config.toml
n_layer = 20
d_model = 384
n_head = 3
n_kv_head = 3
head_dim = 128
d_mlp = 1152
vocab_size = 15355
activation = "tanh_gelu"
norm = "layernorm"
norm_place = "pre"
norm_eps = 1e-05
positions = "learned"
qk_norm = false
attn_scale = 0.0884
bias = "qkv"
tie_embeddings = true
parallel_block = false
init = "normal"
init_std_qkv = 0.0247
init_std_o = 0.0039
init_std_up = 0.0247
init_std_down = 0.00225
optimizer = "muon_variant"
lr = 0.00179
lr_mult_o = 1.5
lr_mult_down = 2.0
beta1 = 0.93
lr_head = 0.00481
grad_clip = 2.0
warmup_steps = 200
schedule = "cos"
final_lr_fraction = 0.1
batch_tokens = 65536
seq_len = 1024
doc_mask = true
train_tokens = 283100000
steps = 4320
dataset = "wikipedia_en"
MLP neurons of a small language model. Each row is named by its layer, matrix (down: output weights) and neuron, and shows model dimensions 64-159. Each number is 200 + 20 x the weight over its row's rms, rounded and kept within 0 to 999.
After each neuron's rows, "raises" lists the tokens whose logits its output raises most directly, leaving later layers aside.

L8.down392,158,205,208,237,173,220,214,179,228,187,220,188,189,193,168,195,215,197,198,179,212,207,213,201,220,206,187,169,187,190,186,130,231,199,198,187,156,175,229,207,210,214,231,171,214,216,196,173,159,192,207,180,204,192,188,190,191,221,199,196,186,170,170,169,210,195,195,211,206,213,206,210,139,190,203,177,204,207,201,213,209,199,185,201,193,201,169,182,186,170,220,213,221,227,190,187
raises: " it", " he", " she", " they", " these"

L9.down1093,222,205,220,191,194,205,197,225,187,219,169,166,223,177,185,161,207,205,230,173,185,173,202,153,181,170,193,206,182,222,175,169,175,216,199,184,182,235,214,170,183,169,221,231,157,199,194,202,212,167,187,190,196,198,239,193,213,209,267,215,219,221,181,194,174,179,226,187,198,169,196,208,210,209,155,222,194,165,227,218,199,197,203,199,189,196,185,179,188,212,238,170,217,176,200,189
raises: "===", "|", "==", "-", "R"

L16.down465,240,208,225,223,205,172,212,198,198,200,203,172,216,237,214,216,193,243,218,201,222,193,210,204,217,199,150,202,198,221,197,202,177,186,170,195,235,224,225,212,227,200,202,210,187,210,187,196,203,195,212,222,215,231,204,185,216,193,180,228,213,244,218,228,205,180,216,204,210,235,189,188,198,213,188,219,228,183,216,226,211,224,191,218,198,192,208,197,185,232,177,182,206,183,231,230
raises: "-", "\n", "===", "|", " "

L16.down368,341,209,206,211,198,215,214,216,200,200,197,202,199,200,214,215,194,208,220,181,205,225,185,210,207,180,245,217,206,215,147,183,186,211,180,200,226,214,213,211,202,163,229,188,224,204,197,193,216,198,190,190,250,189,223,202,200,215,177,211,195,233,183,213,191,190,185,198,204,184,208,206,207,163,220,227,176,193,222,199,208,194,232,229,189,212,199,198,207,212,225,214,200,202,239,185
raises: ".", ").", "ings", "ery", ".)"

L13.down44,189,193,182,190,181,248,201,209,210,198,212,242,175,209,221,192,227,213,221,226,222,203,189,174,188,216,180,176,182,208,207,206,187,180,198,183,203,159,255,194,198,210,208,181,215,207,185,205,194,213,207,162,200,205,202,180,185,180,252,199,203,221,197,169,194,214,194,220,233,188,170,212,199,192,202,194,194,212,209,208,191,211,197,239,210,209,207,248,220,253,205,217,212,208,199,193
raises: "ings", "ington", "lin", "port", "ers"

L14.down993,193,192,216,179,189,206,181,197,231,211,223,159,233,176,182,203,203,218,208,192,212,209,215,181,212,203,188,181,205,204,180,194,193,209,185,203,208,161,210,189,229,204,215,213,175,213,182,218,178,189,186,223,220,205,220,217,164,194,211,194,228,220,196,214,224,231,225,202,217,182,196,225,193,231,199,229,205,254,222,182,194,227,177,212,190,198,212,176,187,216,229,148,222,183,203,221
raises: " |", "-", " ", ".", "2"

L13.down547,154,183,187,193,200,180,214,191,195,146,185,217,237,200,196,173,200,216,179,196,183,198,164,221,181,258,204,214,218,198,231,198,228,225,180,198,185,190,210,230,230,209,189,174,235,203,172,209,179,204,221,201,189,197,190,187,210,190,177,228,206,170,198,160,215,206,179,210,211,167,179,179,175,218,202,242,210,166,175,197,195,174,192,212,190,181,182,164,193,162,206,213,241,201,230,215
raises: " himself", " itself", " themselves", " them", " his"

L14.down488,239,207,222,209,200,171,179,184,198,198,197,215,219,239,187,209,202,227,215,184,204,187,188,208,185,197,164,261,200,180,201,223,212,186,175,209,241,208,197,198,245,176,194,183,178,211,200,188,195,188,216,201,194,188,197,198,190,187,240,220,221,238,191,207,168,184,193,188,167,223,179,199,192,203,183,196,186,206,214,263,203,196,191,207,201,210,197,185,198,220,197,195,202,131,196,236
raises: "-", "|", "\n", "\"", "2"

L16.down0,201,212,192,188,218,187,230,203,211,182,197,185,210,249,220,187,240,184,211,175,241,196,207,230,217,184,225,223,169,205,190,177,206,200,156,182,222,178,212,221,208,175,187,204,158,192,214,187,178,198,175,205,197,175,208,201,213,207,208,156,208,198,201,191,163,203,207,193,213,198,177,218,175,232,205,195,206,199,235,200,181,207,192,185,251,213,187,183,190,251,208,214,197,219,210,199
raises: "4", "7", "9", "6", "3"

L16.down124,203,208,180,185,191,185,216,198,179,199,184,198,232,199,216,198,205,207,197,156,212,188,184,215,201,152,219,198,201,208,166,203,219,244,168,217,199,202,171,179,218,194,184,195,204,179,208,185,204,211,204,173,239,160,202,205,174,211,159,212,161,219,184,179,205,190,176,157,159,172,197,194,200,174,218,187,195,204,171,207,231,206,171,180,191,176,186,217,178,171,221,193,235,211,186,196
raises: ".", ".)", ".,", ".;", ".:"

L8.down289,174,165,219,212,201,212,211,193,211,215,171,201,192,163,210,230,231,213,191,218,239,230,218,146,210,198,216,188,186,189,227,151,228,186,208,219,203,193,206,173,220,197,184,193,207,199,197,229,221,220,189,187,204,239,178,221,197,215,209,154,188,199,222,207,193,161,226,161,245,184,162,206,202,210,222,184,156,217,225,192,216,221,205,159,196,201,207,197,197,227,199,223,185,196,203,245
raises: " were", " include", " have", " are", " remain"

L16.down244,183,205,175,194,204,235,219,202,212,201,223,196,178,211,185,207,168,178,260,198,188,211,240,214,204,178,197,217,223,181,202,193,222,180,190,182,203,162,170,197,188,197,151,217,186,201,211,165,217,184,209,205,207,173,198,229,176,242,186,226,232,236,221,206,179,240,188,212,196,182,226,176,189,207,190,179,182,218,177,199,188,232,220,217,195,194,187,193,196,230,218,186,244,183,212,199
raises: "'", "j", "’", "z", "h"

L12.down401,193,211,217,220,228,171,212,172,211,200,177,187,219,213,209,249,167,196,187,178,197,229,206,168,205,152,204,185,222,246,208,208,193,222,207,199,214,217,185,238,228,161,224,180,226,228,206,192,200,200,225,214,230,202,184,235,218,213,194,186,199,178,164,227,198,189,157,202,208,172,194,226,235,175,207,240,223,209,230,182,230,172,188,201,170,205,197,211,151,214,186,179,202,200,227,200
raises: " by", " with", " when", " that", ";"

L8.down551,142,230,224,198,208,193,202,196,205,192,222,207,205,182,195,193,200,189,221,221,211,264,154,174,202,187,189,184,208,214,237,196,176,190,143,185,214,245,161,178,207,233,207,232,200,225,198,215,172,209,248,202,210,194,179,175,205,184,219,192,226,187,181,203,198,206,208,163,240,180,192,198,223,194,176,214,175,216,193,207,208,180,228,197,232,193,162,191,206,205,193,202,208,184,198,234
raises: " them", " him", " themselves", " their", " up"

L16.down822,177,214,199,225,199,178,204,210,239,184,209,165,201,214,162,180,158,201,212,204,203,227,189,213,206,223,221,178,226,216,199,191,229,217,181,203,186,223,224,195,246,171,181,183,238,202,186,188,165,209,207,175,164,181,202,213,183,211,175,241,208,210,204,216,195,189,178,204,190,192,186,200,197,199,222,249,178,193,198,160,193,203,176,160,222,207,178,175,185,187,190,177,182,186,201,211
raises: " the", " it", " a", " an", " "

L12.down826,187,195,250,195,218,200,168,185,196,190,216,209,226,196,203,185,170,218,200,216,204,243,127,235,223,249,193,206,190,187,200,245,224,185,187,191,195,204,212,217,183,184,194,211,184,165,198,189,201,211,201,167,174,245,160,176,167,219,193,189,209,185,199,224,150,200,173,197,193,224,202,207,180,193,224,182,175,197,224,206,198,200,239,223,197,192,172,170,184,230,221,207,190,144,197,163
raises: " their", " the", " its", " it", " his"

L14.down171,155,209,206,218,177,188,210,202,231,194,217,197,216,236,204,206,186,193,226,189,220,221,179,210,182,232,186,213,186,230,219,204,203,186,210,243,239,187,206,200,206,206,221,235,193,214,200,215,195,230,173,195,184,200,209,188,203,197,187,188,218,212,197,224,226,191,197,219,187,211,200,221,203,213,200,198,177,220,185,194,180,198,149,187,204,216,195,181,179,195,212,185,202,191,196,222
raises: " on", " |", " in", " to", " ("

L9.down532,224,181,200,227,190,191,197,190,214,242,190,201,211,185,185,234,214,192,189,200,209,189,232,202,202,247,193,209,199,218,194,225,198,247,207,165,218,207,188,202,247,179,188,222,198,204,188,217,229,160,210,212,227,190,215,219,229,187,231,199,226,207,223,190,168,222,246,189,197,222,196,199,215,190,181,231,188,170,207,194,197,166,190,179,216,210,150,162,224,203,189,198,211,166,147,203
raises: "=", "Geography", "History", "Con", "Studio"

L16.down535,219,165,181,214,192,217,207,184,187,205,241,210,169,203,190,184,196,189,210,202,179,217,244,174,241,177,194,170,184,196,224,228,176,210,208,189,229,212,208,215,166,190,182,190,198,200,198,203,175,200,211,202,210,208,174,210,160,185,217,191,200,181,183,179,196,207,256,241,200,191,203,191,206,205,187,196,229,202,195,206,236,207,181,161,211,185,211,196,216,199,214,182,193,186,206,199
raises: ",", " ,", ".,", "profit", "),"

L13.down248,203,175,206,212,185,178,191,224,194,213,230,189,221,205,158,195,183,205,207,189,224,212,195,189,201,154,194,198,246,205,202,217,177,183,176,190,229,179,238,212,211,171,186,213,164,197,217,184,226,211,177,185,181,168,192,190,195,223,203,164,201,234,203,195,203,205,219,163,192,229,205,160,191,211,221,205,214,203,201,210,185,209,211,172,183,188,192,172,149,195,229,183,199,173,206,213
raises: "\n", "-", " ", " |", "|"

L16.down666,185,199,238,204,188,177,226,185,206,200,203,187,207,233,163,226,195,206,190,189,217,193,180,203,189,247,203,232,215,185,193,165,167,188,190,179,207,187,217,212,256,190,214,184,168,222,181,193,156,186,208,191,214,195,232,210,197,194,238,209,186,230,223,182,206,182,229,168,178,210,191,186,188,221,182,238,183,191,271,241,238,216,178,228,194,201,199,179,197,221,184,183,222,179,226,212
raises: "\n", "-", ":", " |", "—"

L16.down596,206,217,214,211,193,203,197,214,209,174,198,176,192,212,190,195,182,239,246,226,213,206,223,233,196,213,187,217,209,169,195,215,218,176,210,185,195,185,219,197,205,210,210,202,186,202,184,218,178,194,189,200,166,209,208,211,205,192,216,210,205,169,198,227,190,189,210,214,230,228,203,167,215,199,215,198,208,224,242,208,193,238,214,179,219,217,198,186,179,218,203,204,199,162,232,208
raises: "th", " |", " (", " ", ";"

L13.down334,187,230,183,188,182,206,208,229,189,169,169,181,166,200,196,237,192,195,207,171,200,203,170,217,185,172,174,206,166,206,186,200,212,183,176,182,229,164,184,180,204,191,203,217,208,196,233,165,222,191,197,212,198,196,179,200,191,189,194,218,220,202,175,191,180,227,227,188,208,235,217,194,209,192,191,221,122,250,186,180,209,177,204,195,165,220,189,226,215,210,213,195,200,167,202,164
raises: "'", "ational", "’", "ial", "ost"

L13.down768,127,187,212,214,180,191,201,205,214,196,233,210,186,194,218,196,198,191,187,190,187,242,185,179,241,252,217,211,234,236,201,195,220,160,198,206,195,204,204,200,210,156,176,211,199,185,188,219,194,205,193,198,195,177,181,204,197,193,199,235,213,245,214,210,177,174,186,216,206,170,168,176,183,228,200,208,200,219,186,208,188,183,216,226,176,209,204,191,200,230,225,204,215,219,207,205
raises: " in", " for", " ", " by", " as"

L13.down1103,170,235,173,202,208,181,198,214,217,173,175,199,199,170,190,183,184,219,186,165,214,215,192,198,195,242,184,201,198,187,190,158,196,239,187,199,190,206,188,176,211,191,193,194,215,182,174,202,180,190,226,157,217,179,221,186,207,184,211,214,195,190,224,215,173,192,197,197,179,239,177,197,239,203,190,201,210,208,249,219,209,211,212,174,181,191,225,215,199,230,193,219,204,196,207,212
raises: " are", " were", " have", " each", " he"

L14.down1041,186,158,177,169,208,193,231,218,218,240,211,190,190,251,178,200,188,162,250,197,213,196,211,217,205,190,205,161,176,215,218,198,166,156,185,170,219,230,190,212,178,203,216,217,196,198,200,194,184,198,175,185,185,197,198,170,199,183,210,181,217,175,210,236,184,176,210,207,228,161,247,200,192,186,211,186,210,185,206,196,196,165,223,223,192,204,192,203,199,205,214,233,194,209,207,189
raises: "6", "9", "8", "3", "4"

L16.down334,125,183,236,164,189,204,169,190,200,206,186,195,173,182,175,159,143,156,207,216,203,211,177,192,238,199,181,203,196,209,159,219,196,209,202,213,203,225,224,215,196,182,186,205,186,144,225,227,184,161,217,177,230,207,167,202,194,190,204,187,192,209,236,186,165,173,228,206,199,212,214,195,194,192,224,228,178,202,192,171,196,208,196,209,218,189,198,180,224,184,225,208,220,207,194,203
raises: " October", " March", " July", " April", " December"

L16.down1062,217,194,155,225,194,196,222,218,212,200,177,180,228,172,206,209,202,210,167,196,204,195,225,213,192,217,183,213,178,228,198,216,203,209,212,204,192,243,199,223,192,187,199,192,221,161,220,231,217,211,199,195,187,215,205,194,229,190,182,188,242,207,181,200,180,212,236,219,222,158,198,211,208,223,189,226,210,198,200,214,212,196,221,180,226,186,212,211,234,190,214,220,210,201,195,208
raises: ")===", "})", ")", "===", ")\""

L14.down215,207,168,217,190,178,171,191,180,217,180,213,181,201,213,197,173,210,206,214,170,192,189,189,237,193,162,187,219,215,198,207,190,178,221,171,186,186,179,196,201,204,207,209,211,205,189,243,182,213,171,204,170,192,180,201,166,180,200,191,195,207,221,178,199,194,213,222,197,205,189,207,196,192,222,211,211,186,209,228,212,211,214,185,205,196,217,201,218,200,207,213,191,216,182,190,231
raises: ".", "H", ".:", "A", ".\""

L8.down439,202,199,206,214,197,183,223,193,216,205,197,208,244,177,222,187,212,202,199,205,203,227,157,186,183,258,216,196,227,217,214,196,220,212,162,187,192,202,217,205,169,199,173,149,211,207,220,228,202,214,244,190,223,192,204,203,227,209,200,203,206,228,201,184,196,214,187,179,216,184,210,188,221,210,184,209,196,131,177,219,189,193,221,213,231,194,168,189,183,188,216,204,196,195,208,195
raises: " them", " him", " it", " their", " its"

L12.down459,135,194,178,231,182,189,227,185,197,204,222,177,224,208,202,173,188,217,198,187,213,197,215,221,172,293,171,203,248,191,248,187,188,185,175,187,192,220,204,186,207,196,197,155,192,211,197,203,175,191,195,192,210,193,186,179,212,208,158,225,210,209,190,215,192,194,188,198,220,166,180,195,175,208,175,205,214,177,213,188,193,202,192,206,201,151,181,181,182,201,221,215,211,195,217,176
raises: " the", " ", " a", " and", " in"

L13.down802,180,216,195,201,188,147,173,202,225,203,191,218,178,207,204,201,227,208,186,174,206,228,158,169,210,174,171,188,197,228,190,170,181,205,212,180,197,188,197,210,226,179,198,172,226,198,198,223,164,196,189,192,205,209,184,189,202,186,228,247,202,187,214,194,174,186,212,185,199,200,153,227,220,196,239,206,208,212,202,214,187,204,203,190,217,199,190,217,209,212,237,246,211,221,181,231
raises: " were", " are", " have", " occur", " appear"

L16.down885,210,205,220,209,192,156,194,193,194,187,234,180,163,225,193,190,207,197,168,223,216,213,223,217,201,184,193,189,213,185,210,195,184,213,187,226,187,223,192,205,246,186,186,186,191,186,196,179,198,197,200,200,197,210,239,214,203,219,213,203,225,225,169,214,174,197,198,217,173,196,204,213,205,207,197,217,201,213,193,247,198,233,217,182,223,210,226,187,208,212,186,192,200,198,189,231
raises: ".", "|", " ", "-", ","

L8.down1051,213,184,215,208,189,200,186,176,213,232,183,165,241,172,176,210,181,216,207,189,188,171,202,177,185,217,202,219,190,201,175,221,189,235,189,183,229,218,178,189,217,178,213,229,178,182,177,223,235,169,207,184,235,205,173,216,236,177,241,196,223,223,184,174,188,203,242,178,191,186,192,198,200,221,180,224,186,177,186,192,175,181,209,199,176,208,211,166,217,208,215,194,226,165,187,204
raises: "Studio", "=", "Personal", "History", "Location"

L8.down542,166,197,204,218,213,196,222,225,178,236,220,182,208,216,192,189,213,217,231,199,209,190,206,213,216,246,189,193,218,241,205,230,207,185,161,202,197,219,206,197,223,221,230,124,195,214,182,216,202,195,212,172,201,218,166,212,232,165,202,197,202,202,176,218,192,188,209,188,248,168,180,194,213,191,204,203,221,194,224,212,223,189,172,193,181,193,244,242,147,210,193,219,183,195,233,251
raises: ".", " to", ",", " for", ")."

L14.down1031,211,190,209,178,200,190,217,220,180,226,229,216,233,223,224,204,210,199,221,218,206,184,225,215,202,319,186,201,208,202,224,198,236,192,180,173,171,202,227,236,223,173,215,163,174,215,180,208,183,188,198,181,189,187,209,199,191,208,213,218,184,239,194,191,189,187,220,186,200,199,187,225,196,233,210,219,194,195,222,205,203,193,188,194,198,200,210,191,193,221,220,200,193,203,214,197
raises: " ", ",", "-", ".", " in"

L9.down719,184,205,188,196,184,184,231,187,200,187,184,210,196,164,210,174,228,222,202,212,197,248,172,227,199,185,207,207,227,220,210,201,199,199,167,171,179,201,209,190,228,223,188,214,181,212,164,198,190,221,224,193,201,189,219,195,198,200,203,208,205,203,157,164,229,198,128,194,198,206,204,191,187,189,223,241,216,208,248,200,183,171,227,227,230,208,186,194,218,160,197,195,241,181,188,234
raises: " its", " another", " their", " them", " these"

L12.down339,182,180,237,221,213,207,177,218,193,191,204,211,255,190,170,216,168,232,194,222,202,191,192,184,167,266,219,204,190,216,194,213,170,220,204,171,186,184,199,167,205,187,219,212,191,199,226,207,223,177,182,214,235,255,218,212,182,175,240,192,217,206,162,198,205,213,214,245,206,159,205,211,212,193,185,207,215,180,212,230,182,199,222,189,180,183,205,175,231,183,187,191,209,181,185,220
raises: " |", ".", ";", ",", " and"

L13.down584,191,163,135,201,172,189,183,173,200,186,187,177,239,194,205,201,205,243,199,195,160,208,184,183,163,260,176,212,188,194,219,201,213,196,200,220,199,239,214,224,185,187,180,187,192,196,226,199,230,187,162,193,180,202,211,203,210,219,182,169,230,233,214,201,211,220,234,224,215,192,205,217,189,194,181,217,181,195,230,187,194,216,219,199,214,190,162,207,180,205,226,209,222,218,210,195
raises: ")\"", ")===", "\"),", "\"", ")"

L12.down537,189,202,203,192,251,202,205,193,235,193,190,223,192,215,207,216,199,190,207,185,230,184,178,197,173,227,200,193,160,198,194,206,187,199,183,172,186,199,182,197,194,192,208,192,225,207,202,239,212,183,187,159,197,203,193,184,170,189,206,211,219,201,263,146,197,207,236,172,184,191,181,195,196,225,202,170,189,174,206,171,209,195,170,184,199,215,181,165,226,197,195,202,204,210,178,187
raises: " whom", " which", " whose", " who", " whether"

L16.down637,260,199,185,187,193,223,218,193,217,179,227,155,205,204,155,164,213,211,219,195,238,169,190,224,181,190,223,189,199,196,193,180,189,222,168,197,253,181,161,193,198,201,175,199,222,190,207,176,215,193,216,197,225,217,209,169,187,196,176,192,193,252,192,174,205,211,181,170,179,204,202,178,191,179,181,187,197,185,184,222,189,227,216,199,222,196,192,229,212,198,200,208,244,168,219,173
raises: ".", ".\"", ".;", "ri", "ter"

L16.down657,191,210,189,166,208,242,236,177,193,205,233,210,222,226,210,228,218,196,223,176,241,211,237,205,218,204,208,227,199,178,195,206,219,179,184,187,182,209,207,147,216,192,198,207,187,216,223,207,189,179,210,183,197,181,210,196,181,188,229,211,201,206,200,226,222,217,215,194,220,204,212,249,211,205,190,215,193,209,199,183,202,237,199,154,212,184,201,203,217,187,175,209,191,207,208,214
raises: " were", " include", " was", " had", " are"

L13.down499,168,219,225,219,207,166,221,198,211,192,216,214,183,165,211,217,202,189,212,195,157,205,218,186,190,257,198,209,204,212,179,183,240,188,190,173,187,193,213,209,214,188,182,219,168,195,181,189,209,202,219,218,234,224,218,205,191,215,211,205,207,214,220,252,221,187,217,209,214,216,193,209,181,232,205,206,202,195,197,197,233,178,160,206,197,232,247,196,206,196,187,185,202,202,208,212
raises: ";", ".", ",", " of", ":"

L16.down153,201,204,233,214,180,195,216,198,181,203,198,181,193,191,173,197,195,180,192,229,177,187,198,169,194,191,174,230,191,170,202,191,225,182,165,190,205,196,217,195,233,213,179,183,210,191,206,176,217,190,168,220,189,179,170,191,233,199,200,200,219,207,238,220,206,226,204,220,205,164,184,224,182,221,175,229,156,164,191,254,192,208,207,200,194,185,190,193,198,214,210,185,211,182,193,226
raises: "ne", "or", "se", "le", "ra"

L13.down829,213,192,165,193,210,212,190,197,174,211,188,194,175,210,201,226,174,230,211,212,195,174,252,222,200,238,181,198,223,215,187,225,204,195,177,217,158,173,195,193,238,188,262,207,156,196,207,172,183,227,182,200,216,187,222,204,185,151,203,196,186,211,205,214,219,199,172,179,215,210,190,267,202,198,232,237,202,163,213,202,220,189,226,182,191,204,208,171,217,187,195,193,220,192,226,202
raises: " |", " (", ",", " and", "."

L13.down522,223,216,180,168,201,188,217,216,187,179,212,222,160,209,204,206,181,203,221,228,199,221,220,221,196,196,218,213,184,210,212,166,213,191,214,196,215,193,190,171,185,219,199,209,177,193,208,167,191,179,172,195,194,181,187,221,183,216,207,184,250,202,187,173,188,180,195,218,211,213,230,202,220,182,198,215,217,215,212,180,194,220,205,186,180,235,184,218,191,192,195,198,209,194,191,192
raises: "'", "day", "’", "',", "d"

L12.down100,182,209,210,234,197,167,193,218,227,190,211,223,223,194,191,206,201,242,218,198,202,216,184,201,175,208,215,175,227,216,197,197,173,187,179,162,210,188,227,181,199,164,208,184,213,210,174,200,203,209,177,152,176,197,184,183,186,222,208,163,206,204,175,185,199,188,187,199,215,187,224,189,230,242,195,167,187,181,183,217,186,188,190,213,206,214,209,186,173,149,218,213,229,204,199,175
raises: "\n", " and", " however", " |", " ==="

L16.down1016,179,207,179,176,141,218,174,191,206,192,212,191,199,186,190,175,213,202,198,223,220,246,183,208,177,195,210,191,195,189,202,207,212,164,192,167,192,193,185,200,241,177,203,199,215,225,221,180,199,223,221,187,196,203,243,190,161,217,207,177,226,189,177,189,164,176,188,196,229,209,226,218,178,222,182,200,233,187,186,210,222,173,188,197,220,214,218,209,208,193,179,203,187,161,234,205
raises: " and", " or", " &", " ==", " ==="

L14.down118,153,195,238,223,176,190,200,192,179,201,222,219,213,215,238,205,199,182,189,194,183,210,185,181,229,204,190,182,213,205,182,229,189,211,212,192,168,189,195,176,193,170,193,214,203,208,142,201,181,204,205,195,191,163,201,192,185,147,205,208,198,199,210,194,218,220,251,195,231,165,195,202,216,228,199,224,179,212,229,194,213,186,209,213,213,192,223,208,227,190,220,200,215,205,186,220
raises: ",", "),", ".,", " which", " involved"

L14.down613,159,205,199,168,183,219,192,183,212,217,222,204,185,201,213,176,213,192,195,180,188,199,173,194,207,222,171,193,221,199,196,180,184,213,215,200,186,202,221,211,205,203,193,180,229,180,177,204,148,217,207,190,171,221,175,177,201,207,201,184,193,186,210,197,227,156,173,230,214,213,187,192,182,212,217,189,188,168,192,167,190,192,222,201,181,181,178,149,153,190,229,201,188,210,206,189
raises: " it", " its", " the", " these", " both"

L13.down455,171,213,204,203,201,211,177,197,214,183,207,184,196,186,201,223,200,192,201,231,189,207,191,194,193,191,188,184,209,218,210,195,182,189,201,152,210,176,214,178,207,225,173,171,217,223,222,173,211,225,220,192,209,192,217,163,194,201,205,181,231,202,218,213,209,190,178,215,209,207,200,219,210,256,184,203,235,214,211,235,175,187,185,200,184,186,228,230,165,169,180,202,212,206,223,204
raises: " and", " or", " &", "shire", "and"

L13.down242,201,200,211,212,217,194,159,207,186,210,202,181,226,187,185,201,204,201,219,189,239,183,197,211,205,192,186,202,220,220,184,211,210,223,181,183,222,203,167,204,241,168,211,229,223,214,170,229,196,177,201,215,189,186,208,236,193,233,239,178,216,217,179,222,210,158,212,204,209,185,159,206,213,280,200,219,213,206,221,217,218,226,197,156,185,210,228,184,205,225,203,206,194,221,166,183
raises: "-", "2", " ", " |", "|"

L13.down351,192,222,209,197,189,221,204,208,190,210,210,216,211,200,202,204,178,168,185,214,212,215,178,175,198,204,186,205,199,242,235,194,208,167,190,168,200,179,203,193,205,163,189,204,220,178,165,216,241,204,191,218,183,190,189,194,215,213,184,200,180,213,249,230,185,208,188,233,219,186,191,165,227,186,214,207,189,194,233,192,208,152,191,211,199,195,232,218,203,229,202,218,205,168,180,224
raises: " to", " for", " with", " by", " only"

L9.down1049,177,204,193,213,198,181,244,180,191,188,185,187,226,212,196,172,186,216,229,188,185,205,131,209,207,226,213,219,234,220,232,206,189,164,179,176,195,211,190,202,218,211,166,208,192,194,188,224,182,193,225,203,194,222,207,210,227,199,180,216,179,188,178,181,213,233,201,224,193,187,211,225,230,219,206,218,178,202,205,188,186,187,213,228,189,227,182,175,193,161,187,182,222,221,229,180
raises: " their", " themselves", " them", " what", "ively"

L13.down789,252,213,204,208,175,190,179,210,173,208,204,163,202,205,196,190,226,201,199,167,210,185,197,222,171,193,229,215,223,193,172,171,176,227,185,186,215,202,175,192,246,204,202,194,196,180,212,189,206,183,211,183,212,161,218,209,203,192,172,160,195,219,227,187,212,234,186,189,204,229,225,207,201,212,197,208,178,190,222,209,218,228,211,136,175,220,201,214,243,246,242,172,199,208,175,202
raises: ".", ".\"", ".;", "\".", ".)"

L14.down1094,177,204,179,191,183,198,241,229,215,200,200,181,184,252,200,192,201,198,246,212,229,217,187,233,181,181,191,186,207,216,170,190,184,163,163,202,206,221,182,217,200,178,197,198,190,217,199,214,180,217,190,189,164,199,198,193,201,220,226,193,221,242,217,196,191,206,241,198,230,165,208,245,202,195,215,204,224,195,205,229,177,212,219,200,205,228,209,211,207,202,193,210,209,194,252,230
raises: "9", "5", "2", "8", "7"

L16.down387,188,219,174,163,189,164,200,160,192,211,179,233,203,229,222,188,190,177,195,218,222,208,201,181,203,225,212,191,152,221,195,213,168,205,192,173,206,182,189,192,186,152,197,214,236,199,232,207,217,224,222,196,186,166,235,197,213,195,192,202,191,210,203,196,192,179,230,181,197,224,199,199,205,204,239,185,195,205,179,235,180,190,205,193,201,206,195,195,190,207,220,227,165,205,225,225
raises: " resulted", " could", " would", " cannot", " may"

L12.down580,197,199,189,211,198,173,196,209,211,199,194,171,182,229,189,185,198,236,209,205,224,205,191,196,206,166,198,192,205,204,193,224,201,203,213,188,182,184,182,201,220,174,198,197,223,193,197,195,188,234,195,160,151,190,205,155,181,210,182,218,218,218,240,199,195,180,214,179,213,195,207,173,192,188,191,224,204,212,206,202,182,232,216,175,187,199,211,212,190,215,198,213,198,195,228,198
raises: "\n", " ", " (", " C", " T"

L14.down781,135,206,195,219,165,196,198,223,168,206,188,205,228,232,178,177,198,201,181,213,198,222,174,228,187,275,200,211,216,188,217,196,189,164,205,191,172,213,212,194,194,185,232,188,204,175,170,209,215,160,198,192,214,184,190,174,174,196,193,194,223,214,240,209,191,202,193,196,211,183,208,224,177,225,207,218,209,165,204,199,215,227,177,192,211,203,206,193,170,208,215,165,207,215,213,206
raises: " in", " with", " ", " as", " to"